python train.py --num_hidden_layers=13 --hidden_size=160 --num_attention_heads=2 --num_key_value_heads=2 --head_dim=64 --intermediate_size=640 --vocab_size=2048 --hidden_act="squared_relu" --norm="rmsnorm" --norm_place="pre" --norm_eps=1e-05 --positions="rope" --rope_theta=3460.0 --rope_fraction=1.0 --qk_norm=true --attn_scale=0.154 --bias="none" --tie_word_embeddings=false --parallel_block=false --extras=["capped logits"] --init="uniform" --init_std_qkv=0.0431 --init_std_o=0.0431 --init_std_up=0.0431 --init_std_down=0.0 --optimizer="cautious_adamw" --learning_rate=0.00235 --beta1=0.9 --beta2=0.98 --weight_decay=0.17 --lr_head=0.00621 --warmup_steps=217 --schedule="cos" --final_lr_fraction=0.1 --batch_tokens=[32768, 65536, 131072] --max_seq_len=128 --doc_mask=true --train_tokens=305500000 --max_steps=3991 --dataset="wikipedia_en"
MLP neurons of a small language model. Each row is named by its layer, matrix (up: input weights) and neuron, and shows model dimensions 32-159. Each number is 500 + 40 x the weight over its row's rms, rounded and kept within 0 to 999. Numbers have three digits each.
After each neuron's rows, "fires on" lists the tokens most often at its 100 highest values on Wikipedia text that the model never trained on. A number after a token or word is its count.

L6.up333:519471517468605418527445489524499515518458519483473543532544471524513537498498565512604426544456534505396411527517476501481432536422471497520481541515550501384472472543449466503540442520442480492491534518495500554559531543475583491558464502493492458531463562501526558506506597535455460460469489560518453483551499448498518473491502572504525535467447508492525570495480488482502554472451
fires on: "E" 37, " " 12, "O" 8, "ro" 7, "hen" 6, "H" 5

L3.up398:489532515485510559484486476631521482486601476455587513502501477552539518499578489469522518513506536522508457522506551511489492497431551556451548468506493581493518500493453546561483492478519603523513545502479510523458462529481456515461512391507533514428498431481519531492451503554467469475514585551505400500490539580539420468565496509540459500511574543541448487545559514519491509506561
fires on: "ay" 38, "aw" 28, "ays" 11, "ans" 6, "ore" 5

L3.up442:477598424546488442452567563508475571529455528479512471497462508524524449501576506473542513500481569468511451523506490491492507518527467462509441526481496502458488531515504542592505512479508484490437485509535491462475516433505550445430447524472456532561524421482451540468479509431552462502513522516469541532532526520524516399491494457536601556494504506544545456512472496433522527538464
fires on: "ch" 29, "y" 21, "t" 19, "é" 7, "ey" 6, "est" 6

L7.up572:513521476504485413530512515545480563446520533462513504504487483505548512483463559467513510514499514526485500551549497489487473515470384621470439580520456492523473511513498481489516480501445511529448500490527479447549527471503497515426461565511494534466419480555500529536473561475491531527395515531493463487491520519577431555593500580511491518507576468504477546518514519483543438538427
fires on: "u" 33, "E" 13, "W" 12, " U" 11, "ro" 6, "B" 6

L7.up469:563571517490473494502481544441470436587495550480506510538488474542462455460488443510479478558492575560561550445465505526563514416466469476469486539455492413497477461547514464523540478468494416482469497532543456477527498417516392428441499526490496489530556419509519537550496477487519536553490507506449515426491462443501493480508439486424489471486471494519498474435512524442483488526424
fires on: "on" 18, "en" 12, "id" 11, "in" 10, "ated" 7, "ab" 6

L7.up30:489582555548498477510468572455538456465520478473521481463510472487514541433490470527618448467550512500516523562447488587573476494509527494547489436460561513461440517462447544482488457489480471510519554476509463554449585561519509510488537514472539538486491469514449457516552483423537477539487487490461562431385505583521447539493504508564530462480488494456500533487464481556544552507451
fires on: "\n" 14, "-" 13, " \"" 12, ":" 11, " a" 9, "=" 7

L8.up328:500505479453569519493482445460495582486517511496535472480495480503609524516535497542559479474522521621483452456508468489480492515577463482580489456535398539423433496478500503511428486535468510491583506536542496528541552492476461505505518467435478451545494508537465493522453561474443477502460519509506505501450485482488370430504499502512542555498485456531461447543542480539408539485501
fires on: "." 21, "k" 11, "b" 11, "v" 10, " (" 7, ":" 6

L8.up515:424474468580520459479542442466527527516527563444501535464453488492485616504444520562478493550571511521507460518466531483470495419447495528534536495518537567474513428562543500481548477488449519545566528466441507429487485475478536471466520525543489440463487452541440599559457455545536504508451589507493485513437579536485461441512512476555482541468500488481530449473553517484547517501501
fires on: " the" 32, " of" 23, " in" 23, ":" 6, " on" 4

L6.up273:483464446502449488528450504512522511561527531536552555544491426530482544479527462501539507533570488526484462520478552496553492571518444453530522500454542512463506495489466453490565514480507534420538610504490459585479458407446506488505549441480569450478496481451546451539476509511509455482471475555474494482479522461529495523490498556522470472449455457526517578560472418545520469500464
fires on: " s" 100

L5.up128:456506473523533512497447463493472576477475572466519493535504447581482586508554511534538574545532472497496480541516460538467498504629515503451454523502489489483454472501474486454530522527566535531549482467517495564479494510490429401504517433451497514446507445503494485493536510515549459525434532543469465509462478495539524524483472497513528573476545464506484560485543382507459512461548
fires on: "," 100

L6.up637:508544499524527545480465451511528470477503492443577479505497493622499541517598385509513508486486520495500434473447538486490487560431428529490488527519524546527511516467475538489492500506510443466530489519536460593412520419418547511502505508472459465448485513615488516563504526528554497566525556530522484480475549514476408487552472462468474513494489515472450490604539530530513489497534
fires on: "ay" 17, "w" 15, "aw" 8, "her" 7, "hn" 7, "ub" 6

L4.up53:431505437490462543521456494488504554559479502552488582596477498492588469459521444506536490519550522550505478525516513535554477500442505551465519482526519459453487482502480541518584411526497511420508535472492507502571504489458478464469572457508491494391425482470562530550524479534443509460505453562465516477506519431540499528500510517522497487499538505504572563594504452537480479535484
fires on: " s" 99

L3.up13:482469509464512528488524486492478467548503474385530502593474508569454540469608399535500549581561512485467421475474533468522489510460464488467530464496491514512454540497555455425555503523590500551500528463482454456546510441451464461507522486490529514511507492466521513490522461456527542472458570495501533446549489431593433502502472522503472486431450489531487508501498492477502467597475
fires on: "un" 78, "ra" 11, "rib" 6

L6.up413:541473470464605496462488537554512473497551484464552486488470523538491515467590457521485554551518470472544427452485567499518449482499521538540524553519508554520508492436466507514453508544565455457556479450532503478492502477517522458400542541508495507557515470538480607556545525513552410461468574467506501505509487479529489482604507508409473529511519507521471534520506500583499432496498
fires on: "c" 48, "p" 19, "w" 5, "aw" 5

L4.up183:476478465515556453551499536544538527549516485586524489508497500527534470546566449487587476508503547468434469450500486499510518496434547515439516415449524531492503531429473520509464521435538482476543494533561455570517507420436550509492467501524494553388541475570561488519501486538512479544522542464500433502491544519479525488537452524444536563502538514487522561545466543452499521476535
fires on: "he" 36, "ro" 16, "re" 13, "le" 12, "f" 6, "op" 4

L3.up6:472492476532534454468467492549506520466573516480564572480448480474481598533530515531533533508591533480520453563516556538502352466443468477455539461540530454490423460452422492470494491450463523512552506543538479568512531469494567528479546472553545541466578467546463551536484519513523504466483496590553441518475534553504543468524470506540485517491530427502534471535511525521473489489566
fires on: "if" 24, "b" 22, "emb" 19, "st" 19, "the" 5, " to" 4

L8.up89:444516478499488457537502507485464542476472484529503524514419509512439532462449506462470474499513561497476514506442504490524457515560535564488521513547502494499455428513481488485480446553474408454498492502543474510482547388548498430527526401493483492460468582469567465531547510518531454547498557494419511542578516492571504440527513544483493474410472466531523526525473468487578498463489
fires on: " st" 85, " found" 7, " a" 4

L7.up235:507509535469469489413510541501505519509559467532512514473476470485611538447506552463469551512617512486519457560482455504552484508562487579471547478498406480504463485526560465517540462499500441591464551465452507487536497545496537512501481522494539552490465541402460457528463468538539483515454479560549554459512480577542468464481467570499483503485538475509437508471520418426559521473533
fires on: " |" 65, " as" 33

L3.up144:539482484532480540431487566579393521451509463435531533479427497576490571500570484516496490499488514513472487491426468504441491561546488519482525551478534522506458497494568499494537480514492478536531498454532560527513481528486487458554479494535427485511447432480543533480562448434415495500523509507544455545504561458539414468489418437491422549466497440519461494513555539455538523590489
fires on: "ist" 26, "act" 13, "ubl" 13, "istor" 7, "ent" 6

L7.up625:451529492526544493488522497520487506493486520505496547517466500493540549485603525494522539485600491520502457441526530532578486508488404488522568470484476494480473461528481525542559485516443437539529568488542505524455493504458431477475550531504557529486428514450429466535461434516437487524488450556542564474578543470581527469449488536480558515483569520482469534456527443438543585478511
fires on: "-" 42, "0" 24, " |" 20, "|" 14

L3.up609:499470515489539509468502450518493457527466461450576550535516490512480561497497567499499527575559499601512487498483513566521429510461466523553459591503511541499462493424440465478520417545462455531490560443517552541486492494444532463485484496539471526485455453457499514489513500526479506528501537516501510541532521526559519410544497539503524519489498507499548550518475519514499480498528
fires on: " rec" 30, " Rec" 21, " Sec" 15, " publ" 11, " sup" 10, "anc" 6

L8.up396:442482482472515491542469542464461541560565571464538516464493503526488485491494467539490470494489567563421464527519544487485478503430458468448454471476494455481494523385491453488465470443535527524558452531622487509539526414461435508409461467511457529500529547534499490525545519464545455518536486503432522533447497497525510438573497495482487548506550492470505510466484441492535435506520
fires on: " ro" 37, "he" 17, "re" 15, "g" 13, "che" 4, " Ro" 4

L6.up85:513429487499604473485477566484469491507443494480500515514381466520554548454469581500514464518556566555462497436493601502531490532482491453505525450516559474472423460488490560517442507516569482488534493476536573537538461507493485458474497542515463449525544526478494510549536459470494476502478548515547457426464524573499508507503500486516465512489514411535452507479525450489503510424472
fires on: "ist" 29, "ond" 8, "us" 7, " int" 7, "is" 6

L3.up131:572488521573483462518454553505474549621445500449536486510500464627471537450566453497465483492513524521463501518524473486505492556468515532446504479474508474478477593500543538475534491477523537529534500507486492469524569500451525437504453494506517574573520494468506505516469498491512497434471515501494499568483462447614556547516443512518474576438526500590554562416487490436569463563547
fires on: " add" 17, "d" 16, " appear" 11, "ear" 9, " fin" 7, "mp" 7

L5.up638:432476552462510451499469513492483597575568530431526543493501530465422535475468512542483450546515568480481487432500545466450507587450456465496514491515506562501458490558497492526528439505455508427551477437525473435541509528520524459447520528476498539469454504502428572530416577486457476511525540553520474532404543524536480507531439494495424513445437533491542501498485528469540548521461
fires on: " in" 20, "9" 16, " from" 13, ":" 10, " near" 8, " con" 7

L4.up57:484462498450526493472463472552443524441550452467532491495410494507577470440457558432539444588464502577477473500519491501519480589522494509466465538518504505474477499425448480471547500524530507486509521544519476520439490471512507461538503484495472440470502469549420539543491505524434481470462538560506499528556496534497440522526503501465432475472509386551424518504507520486517519538477
fires on: "w" 43, "W" 43, "ew" 8

L7.up410:530534490425538502512423542497495463486504478483489506593508503498491553426511492549454479510469530553558488529524548611550479515492504454524532530495474496485504518502437446484564470527541445476446446519578493460547521417485433455566592467489462578507508498504470515525414493525449485536491571480493468473491501469546547492541427576474497557546509561492495529484523399547447479504449
fires on: "ac" 23, "on" 16, "in" 14, "uthor" 9, "il" 8, "enc" 6

L6.up240:488484428459484440503443539508489545543499466527499530497488464541477489458502515490458521529579533547496505553515518511514504547489496475473414606475464573451531541541459462509545487543468517527453514465460488523499500496496530541540445453454497495563548474508540554467410460511532469474504470566437560539486465508529546489506482483453507518480492501576467551580456384499491448567572
fires on: "l" 21, "t" 18, "p" 12, "ed" 11, "s" 9

L3.up257:506496465568433459483509543570458490529507474493526514523411477537473613503498510547499518509544518592492486537490487522477450503550500524540529582543506576504509485520481458508491492461524444502576528458488580482465497491465485475541448468508507504541519444503526451534517469480525485446521520530535488572531501477515478444436461470530444577499491399545494471546531551440571468440557
fires on: "lect" 47, "ist" 18, " elect" 15, "act" 11, "form" 4

L7.up344:510560498412545460524493569511417558474401522562493503454478492599536479433494465537487513522513484546516488469531514451520445502480468507422464490541444533493471492506533468479501487467473498588548511447555464433480504411511528383489492496559561522453549508509552550523435536524519510533498508470508522544463538508472474539599415429521521503505524503484484465437589504552464498525516
fires on: "g" 24, "in" 12, "en" 11, "(" 10, "ip" 8, "ing" 4

L5.up1:507453469521523473556506480510448510501482473582593562492480502497493546469472550568453487511488536520436493509444521472582436470463473493444494510494409474425423458514433464557499508488483477490605470465549566520512505482448510477527529502556449539525497490533529480491462498530522486447453422506525492508487527535454548475431480529444486452426493443539513457477550487523515474570535
fires on: "est" 40, "st" 10, "ast" 7, "ction" 5, "ort" 4

L7.up181:529493528495543464515497588558516523520440556460490534524506509580480525492515545550428562501471541521528475542460502510458463485397513598435481568507418487491462512463510443540564447518417484589483458480479531524497534508545527490450506466471445543495521496496465468586471530540510557525490571546414565496486542516536483506489499525435518583487476410473464517561520555434528491498488
fires on: "\n" 26, " U" 10, "ent" 8, "E" 6, "K" 6, " C" 6

L3.up39:444484500525509490520542530513449436543538496472463496548375469518547538488532548531564507508496499470504480478494460500467524479502472503573516501510490462457518550468535504542519474517519470576500496435545529455539490491491435461409494499478421522529510524559538525491421458535567458454502507553507419544514501474542498478471506467556542598476504469520465494557488503512487529562548
fires on: "6" 12, "1" 12, "2" 11, "4" 11, "5" 10, "0" 9

L5.up216:514491487457554481466502526526499511486473476481466520503477403581547465430458563482494471555495549523506439422495469497605503447579566549450425488488533525514502517491505548553504433436453542469555515452503467510501523500482516495491497538490475542507433500573443576450505529462481459498444495487559533534541541494478433519501490446516431475518528529525476524462498462398518566515438
fires on: "v" 21, " |" 18, "1" 14, "2" 10, " $" 5

L6.up596:511529520466523531449588541465504489573419541425556485618521482509510444474460556542529464455467517490463397498547488494452392548491541548538461511494484436450465503524508519480409472503523536471501497494529572517426513460465537475442479512501536441516482497477517567556553546498462539463460483541490497465504484501573510429493504551488539528489540501584565492545470491419435504522487
fires on: "ol" 26, "t" 16, "2" 10, "0" 9, "h" 8

L6.up627:471459408497571536521560534510525512496500527471496500476450483499527484484508432527574462581502491482510435513480553517474507473430528444477535440461505443495477516490489490494483507522566536432604472455517516571506537459462522459498493527472471548483509588447555494555516529639565472544487542475499459481557550471468458508422511515507474517496568485494447448501461504570493495527504
fires on: "le" 41, "se" 9, "we" 8, "al" 6, "b" 5, "he" 4

L3.up256:485498520533492501508411464496484480526509484434513541507550486488499511467484525551522514580505561540494388576507486520490397532453552571392530491503474513499463536581448527543578485491485548529453512457479480468495547583487491471434464488508468521449515561453529554472503548476472481490514524626490443490495501482614542522497476464486529536498430528498558557546496467452486469537477
fires on: "at" 81, " when" 11

L7.up499:456498523520510551547466459504440591567554451422476567609492472528466535468534475538439543505504453508468485552496538483494487455447564482475453513514508464458504505449517511490544498545535416526544550476560469545522496403502515529476554567483528533511510523529521510486487546534483510440514543499474516498578493493513481491464509490460556504503457517529489539508459432439485499577504
fires on: "-" 47, "2" 16, "1" 12, "0" 7, "9" 6

L5.up507:480552457461488486479465564487504558479488460449499550560491507450533508482443465490542461510547522513518499499482504574510480556559539529435455577442427465512422467575463400547417453483476510512589548475486503495477535535457512436506517533576497496408503512434442519496505556499561489477421479478550500562439555470516513486543501505505439484510526484512565468480616484584476487528487
fires on: "," 30, " Dr" 12, "r" 9, " Ind" 7, " Pr" 7

L6.up370:546500551420430450519536480453471636465481447497535573474449468466500555470510506479501513484603524510488450527538460532562495506511453520475556536441443561503487429466481469472495467538493434564477486519502544474497483517492435453458550551484532546479439506469489590552507524485408525458490520526451450505507530511454559526495494538557501516533492474497451572460453391491417486506507
fires on: " |" 61, "\n" 27, "p" 5, "in" 4

L3.up121:512498493507496538483554490529424477546545478414548529479467506572502544524612461506480448564539494450499437552450475497478490606501542508461471540512519490511479555468492527509506501522505554503483511492595523463530481463475520463557462386518487523541472492467440563522463503565535441486470454488502455563521494480486423430507488483484448558498484515489507449575484419450562542529526
fires on: " of" 21, "st" 16, "ist" 11, "ic" 10, "act" 7, "ive" 6

L3.up354:487488458550519537416546554571443514494500497402465465518474490501515532514556480474533455499501565431547441576471519501549494534551525402516456503443424534501419526433518498505486513559465543607493504470550547512551461491472443475555502499480524517505548522591534482535526543564525458487495497505475508449525572416511525505471504546555478510451505493533438508459476520562435490475530
fires on: "i" 70, "ai" 30

L7.up279:510506472461526492465499521514488509499448474432518502532523527506562515479520552583485473527485537483600507517479481491523506499497513547511471596472441514423407461474517510581599509502477546490490491510499549506554456447493418497567535451494497485527569470459551494560516523525478424468412568488464537449541550474550526514495494566577540505453495515480470497492488511496495481408555
fires on: "i" 94, "u" 6

L3.up326:450505560478536433506485474620473474528536499441491480548517454486499471489541484513530540625505472468469511489500522512541517508509535496499448558475524502489459545479553398464566511511565466482523501465527455541485526460516452512454581513443555487456502470461551519496524555543461503468454421465552491479543464505568472505477487492464441577484554463480485550516467511522477458515469
fires on: "ra" 72, "ia" 28

L7.up240:527471481446556482505497466527441548491509523452509519558487429454611489512477511505601537534549480502498453530513449529470509488485431462522492507536496471436504480517555488516516519531545459530566564427546536477527485504483392497418489500522467427559468576554444490542509497480462454488510476513463492511553540477503535428489482476499482570503438441527416483528444429488434385526498
fires on: "0" 23, "4" 14, "2" 14, "5" 11, "6" 10

L5.up83:579546515492462466495580471498402543495421471470600532469439505467560560489554509518511537506554520485510446542472513531499487407476499531482532472449446488541483489443520488501528422521452549528520527506525546557570500386539530444553506502570518528515547482468477498569522495516583546478559487519544461530451525509524458520478485477505488522399508513501583496483498505435482477526530
fires on: "ing" 19, " |" 16, "ed" 11, "er" 9, "ating" 5, "at" 4

L5.up386:491448584515531402487470559485527484630495474495531492470485461469486556498466515500532484470469539448475504514497502530568445565443506526522496501541514448462451463512452527514548479451531522544525511556517502451491480498516552560471515492499509536423483542549470541516448530471453471534462539501508511512451532517588477569534513524524412480495567424494493506479437556471477546514448
fires on: ":" 63, " in" 18, " ft" 7, "°" 7

L4.up304:414488407531519510524519500511531482576441531404532491536445496492499511468552464496546484476506587463536460484483520563500486483486533449409427540507475505431494502484494523527430482465468562491503494582561577482580493473450511524446429455578499471545529533505594533520532497561495463489531528442495502516449549476506485420471468468582523508490498515496445426543497492492523475461526
fires on: "th" 24, "i" 20, "m" 11, "b" 7, "che" 7, "c" 7

L3.up496:432513482488498504507471508490435507515531544457492497555490487460560472472595443457549432527529557506578452504489540495514509496515514468493466507402497505498468504456501479520545495506473495493499492490578453506569473459494578506530457536499393533550494534470561438602552517527484478518493476529509516507544529508460455410443480530528476553492521507496475495517467545435493505469463
fires on: "th" 15, "ai" 14, "wo" 13, "to" 8, "che" 8, "ish" 6

L5.up596:431541492419479534410516509481469467478550498447578473522464447554482495479557513529425544527466535527499384472480525472497467584526520545507472485496538543456498495443556528469550513529490551465538498483590478579517555500433469536463484511544461522514502494534508540498536539501448475466480487472514460492527473501487478459463464587394442561498567550580496469446595463511536525519511
fires on: "im" 40, "ab" 9, "u" 8, "ur" 8, "al" 6

L5.up118:475481507490529500495501530580494541505447465537490498520432474533488459468499591475485512479540488574488385435509490521568486451544518557454457480479499525410514536547488532502438498460426551484490530544546513529477519457430504572396498556518562572486452486558517602513542519509487518433435492529510468539599505494521503549455491549501561484493518506581468538505461447532537506553432
fires on: "v" 19, "\n" 15, "3" 12, "F" 10, "se" 9, "2" 5

L3.up296:505514527463536534431462532571471515538472476426516445555469488541526580524590468496568583591520514466505465518455481486570464542558537495522421522458461480504517573486449506519482545501546483457536545495549475509527546430493504498507486499470466484532478471532419460496562466553481463479391465509478527438557455457524492500404474555534542496473495483495434531536522437546510463426502
fires on: "\n" 34, " |" 33, "," 16, "ia" 5, "ial" 4, "ure" 4

L8.up190:568439491488607503393466492497488462497466471456482492493422522627574456508481559519597469486501487521445518502543506478527504493452515503481493615493531465429481532576507523445485447561554466454477512536515539538495492481495508492461526497537476464491490462527472544533519525574508519491449586524470437465491507562502467545554517512469496541462442465518509504548499539494503521505483
fires on: " " 47, "w" 23, "us" 9

L8.up153:516503505488517486511482547498395553456506539476497528509491455469464564497577539483522509504561511487542463591427511440489445404502528505512517549454473527462496499512474525444534461549504504474462579455522504540421592454507551482483515487483539461528466453516510436558562508498547514552576532555479539470514489508539465455449386421472474497500468542494457492486529419510539495464523
fires on: " |" 60, ":" 26, "-" 7

L8.up614:428530484432501436546469456462533508532494535449593506506414521517530526446578470505560493518536475534578536539483506496544468515498510528485514493519536534468478521520485525421564508474544539501491548523513469529435482425504427433473508522463483497447500527571516517486547507507423449545465515598501584558516475527479510518491479510533473481479475464506499446528483431405570502530485
fires on: " W" 56, " w" 16, "w" 15, "ew" 9

L3.up294:521518511469520551417550450633474585539513482436512512483510492481508477544527478555529474594513534541527492523534495557500477470526415517520413513464460552469459558485518544484588513524504592580542502481494513467552480530505534532432475499514496514551520455512511444481538507436533499489506457488555543515495517494499504477552462489559537537515524464554444501565522514443458510583459
fires on: "if" 22, "al" 11, "l" 11, "act" 9, "ur" 9

L5.up86:490465472506470516513442469476446537527501474430469542539469390528570482498555506528540526558578467557527514561521456481498530443548460475539462487530492481473515543492518503526566475530417446533527549522561498510511515479504389513476521490447539461569479546499496486461478545496491528501469433508495491499541538486506468484445496552540549504498426428545468475566499470506449472559492
fires on: "2" 28, "3" 23, "1" 23, "-" 7, "4" 6, "0" 5

L8.up302:565485421470437487538530543492524518487471456419509547501457466522462500463559484539576555493501532511467513567532520563606492480496603511486503527461449471432544529437464537527469461533582447532563469512557501494450521513543563495494558542461493542546420478529499453524553503493404542532530493508527508408526499502509468548462448474566472487472493533498491526436503429475486534445507
fires on: "\n" 70, " a" 15, " |" 9, "-" 5

L8.up368:438487519489512454508515474514441493511526525458489526531505460540493562535518519498430535506542474557415574597515500506458438485495542489560517576499509552475490529490439548485542501511458480455544525540550503540532532398456490494457513483461555518579477472473519508487400550439484543491551492590548495547514501536534488511450485439481521475517456414526504514544526473570494488520560
fires on: ":" 82, "2" 12, "1" 6

L8.up451:482453529443494496539454561507550566470467535471473512565515467507526456534534440555459563540501508602516516589456417590481523510528507473448454495509520446542480442558467408541509484518483422501533519561515536540537517471496469485469507552457513490470517476530579514483555564551564468524501434492478544528498520486556518526511457608495500551465536502544510541518518429539455491471515
fires on: "," 86

L4.up244:493549482442486431500459467533500540525500531502591521482418464482515523446511533455573447583486504528497499523492458547499477597488477500518500441526486569441507520513474519507470472470460544553492556552555518547481542467493473446449519488496498465408439588482535546569484522454454440509498514537524553570549477509566485530547515450455426518499510455522491462480461443513515475540458
fires on: " W" 57, "W" 28, " w" 15

L7.up396:484532409471522525434530485494510514512509535546466501548519577543563498543581501503505599590539500552521467513500469465475501555621503456480437522472463465421528461543480453500513455490516466505529498499471517562474525455498502397530497523529509521547488471446537525533599471564522508513558483508443546556495487479509573448516445521551552530407509420489421505481518446515518489476529
fires on: " |" 91, "," 5

L8.up270:479435480532492509493476498476447624496506505540548514492518467545556477484484514507557497571561513573529475481494452557547443564556460505453497516457541495536501427541469405569438485554535449495515542602488559563460507493466538483538554511514510464526490562503545463491560570523518445523536494505523577481489559512547493507523476512519455495471471488538452498508525464523540542559513
fires on: "\n" 31, "s" 22, "," 7, "e" 5, " His" 5

L7.up217:533479521484498457521508459521480581572467524475453567501468432519484595479556525491493481502535514553490495441431512479502458470450515487524565531500448519514455437463497503594533481449449504470475514533413487540577487502492528364539511431528547546526540478510436448571516503488506533565506493475563426503497524551536493451417476499505551528514561494505499462490516529491517511457548
fires on: ":" 32, "ed" 15, "ase" 13, "it" 6, "ing" 4, "ork" 4

L8.up77:517562504465522481490454549546504539485462591499489467521482442506520515498458505547568499472514534461513430428517456484440480566483517517596529549485496497495460496491535501530482495482530547504528509485550481515523572427428493514588486460524496497502457536503421508510482509511469477562453499485515576484438511518515416444514507520466501542531546446503536500495492515579502514528543
fires on: "b" 19, "j" 18, "h" 10, "uk" 9, "k" 5, "\n" 5

L4.up78:488520443560482510552451566458373543455468476562495518477526508524488452492518533529481475498493545476547513499470500537491494474507415496405501585489387478457492464570479461562575483481425505528512525475504526428473566433473496475415475498522484480509482494527462500544482479499514471477431497488528545489475437452521456524419463547451528596442483461528535479548539514486505442575461
fires on: "est" 39, "ort" 11, "land" 11, "ire" 7, "b" 5, "ce" 5

L3.up111:457506508519449517450467552486438487558490460412610485502424535538522458509591557502535506578553501473501482580536502507507441597518470533502486548540560470484378528458563496473513485523447496518460484508549472567534551460489552484456478523454479542554496500448481540504491542500412439435504533578449553513526526496570533504510481480466519522443540436521563519552454519479503515493490
fires on: "qu" 77, "u" 8, "urr" 8, " fin" 4

L3.up203:475518476514507482471527558508514469538515470504539531512425509468459591539621453602545519582577513477529522554511535518517460475479449505542463537553442505498457538544468473494509460483524463535459513470525536490517527431546542489474557520468543517518592472536463492499530550537505504544531458566531553536473460518533506513465469460556472473507579467512547504545519400414512459528500
fires on: "ed" 25, "n" 20, "if" 17, "l" 15, " to" 10, " Eng" 6

L7.up446:472492524526468399498580491500446481528481479479512490472431473488433549457516474475540443464494563503464492530420512504577438551481539531571583530519516486517488435455489468565497416545412514455465497494522492504543495426409492498571540480555510517461465492457501494591432489436530416485429549517503469490535527536508510524518486573504488493485485499531535482497492481552475529468482
fires on: " st" 82, "ict" 7, "i" 5

L5.up75:490481426451462499468538506570525587478433494450482551556507461523539453467488548514448520510532492483525439505477493516598465485550571493428495508464485464512489469529482534529452441493506496503549569499430475521445528497485513491441550478442573415417429540461538524487464505496519397509461506474509491527514564481472445447453497466475427505526496490534473477442571483532479556605537
fires on: " |" 16, "/" 15, "-" 13, "2" 9

L3.up252:472525504492494469412509504493511574573469487492514490492515453519499414452547503474472468527504523468512486573511434503528435539485543504502475505513491507458437565530450498568531485490482532477452465546503514504484574487521530503437429467418535555549517486449497561534475515527495404444519488517417473504497437520585523404527486531454533548473446475527537502493488492435521528554517
fires on: "t" 83, " fin" 13

L5.up367:521533540540509476538456566464479554564494541548482483567511550561498487452539561491520421504567535534504447513503510540592419485514525464465495541470513545459440476560443549496534447526455465477521516426497504473541543504516509438486499486441462529465565526523557469523477551514437417508504566584532455535493444474516523542498448513529482470538504541512532522482574461519448463501430
fires on: "n" 17, "ou" 17, "ro" 12, "as" 10, "at" 7

L3.up212:531569413508528481521449529513483476525495486475496480507442486512512489503565424548488509502545509505505496430477507500470444527508491467485448517542436566485440454555437462556515511514450467496476548462510559446505531483525582482478521508504533491493538491529442548495420618561474423468450503524496513497467466502571507481506476438468452574502512539534537514513472464422489515478532
fires on: "n" 75, "en" 15, "ed" 4, "l" 4

L5.up257:584484536543493466470547450534476463513491464470477515571469435578540473524582556530553562502537628518448472503465462490499431563463529571521490484481489518512485560576503524541562486499462489545432508478510529514480552424543462474570570499536508500479523488585474499499576535519501520502493566581535493481442491493638543534514501513470530491496478432502501543455512494427543482504472
fires on: "at" 59, "est" 11, "ot" 9, "et" 7, "P" 4

L4.up484:487469413480558530380466491565505523529481498504529487497394445486519457439537518546486427569535541487534485561522499555493522469527445465471456564494492567457542588461569515490474505512539515463535534527502507561473466521506491521486480504470478512492546437501562505482543539511573512505519514520504508570522465507489523422476479492583528513506533469577472523572568499531532494553473
fires on: "l" 57, "r" 15, "t" 7, "if" 6

L5.up513:509488493490504463443503490504494499568489502404512508516529492591515513461554535548486503483512523457399482511439457474503426522517468594515544501508514546504455524466437487582547472497476490476475493481489460504441565474526620495520530503554513541498481580534423539516511601540510471471489529540446485499450499517578534497464481485503548501485487510506544505499434494509478459470431
fires on: "at" 56, "et" 18, "ap" 6, " ent" 4

L6.up133:446529489517496529476520529486526515512440506525474500482538503501556472477488526495585499521480510514484509514463524451507503509495485475513532500514492545479484462573455507531484419479592509513522503504487544646509498524532496502520608496457520533476534545518527456481519586568464478453405508505438444510461496537588541533558531515528566470469540473489466527490571517526515578495376
fires on: " of" 18, "\n" 13, " a" 13, "ulation" 11, "owever" 8

L3.up489:512511531524465464496484526502493486556489557443567478508512446515504534457531555502484479658462519567448405416477542493521510505549525514506458545476511528462426518521527486499492522502480507498531547432608493569533491450444511521502466512571484508480492573556477517546539523525592466470482500459458460459518545436508423499456485538494485484507545482554495503490484503464531500490463
fires on: "u" 73, "o" 16, "io" 5

L8.up244:512536536495472483492503554475539511471457542416491509494487483500482480496505523482605496476476563493482488548501491507516470496512504508462459477443466466454477519518427472508417466505413457522546599464539521527543501500508477504436520519472492510496514485542483438489511493536532490536525514523493485483443603507496490536492490560564439535504448511483571527499466424535559540477493
fires on: "-" 33, " a" 29, " A" 5, " also" 5

L6.up635:486505527514513425545487539550438486492488533556468522536517502504501463469521498509537536514532534443510506515430581530525501459482551551495437515458530595496506390516506458541546491519466460536484588526507446512444486494494443422455551479556538443398500463547577519504448492463550492497516495526502593575493485484552475487532391460489448476508514487547444509500526465495456391501513
fires on: "um" 15, "ack" 14, "in" 12, "our" 11, "en" 7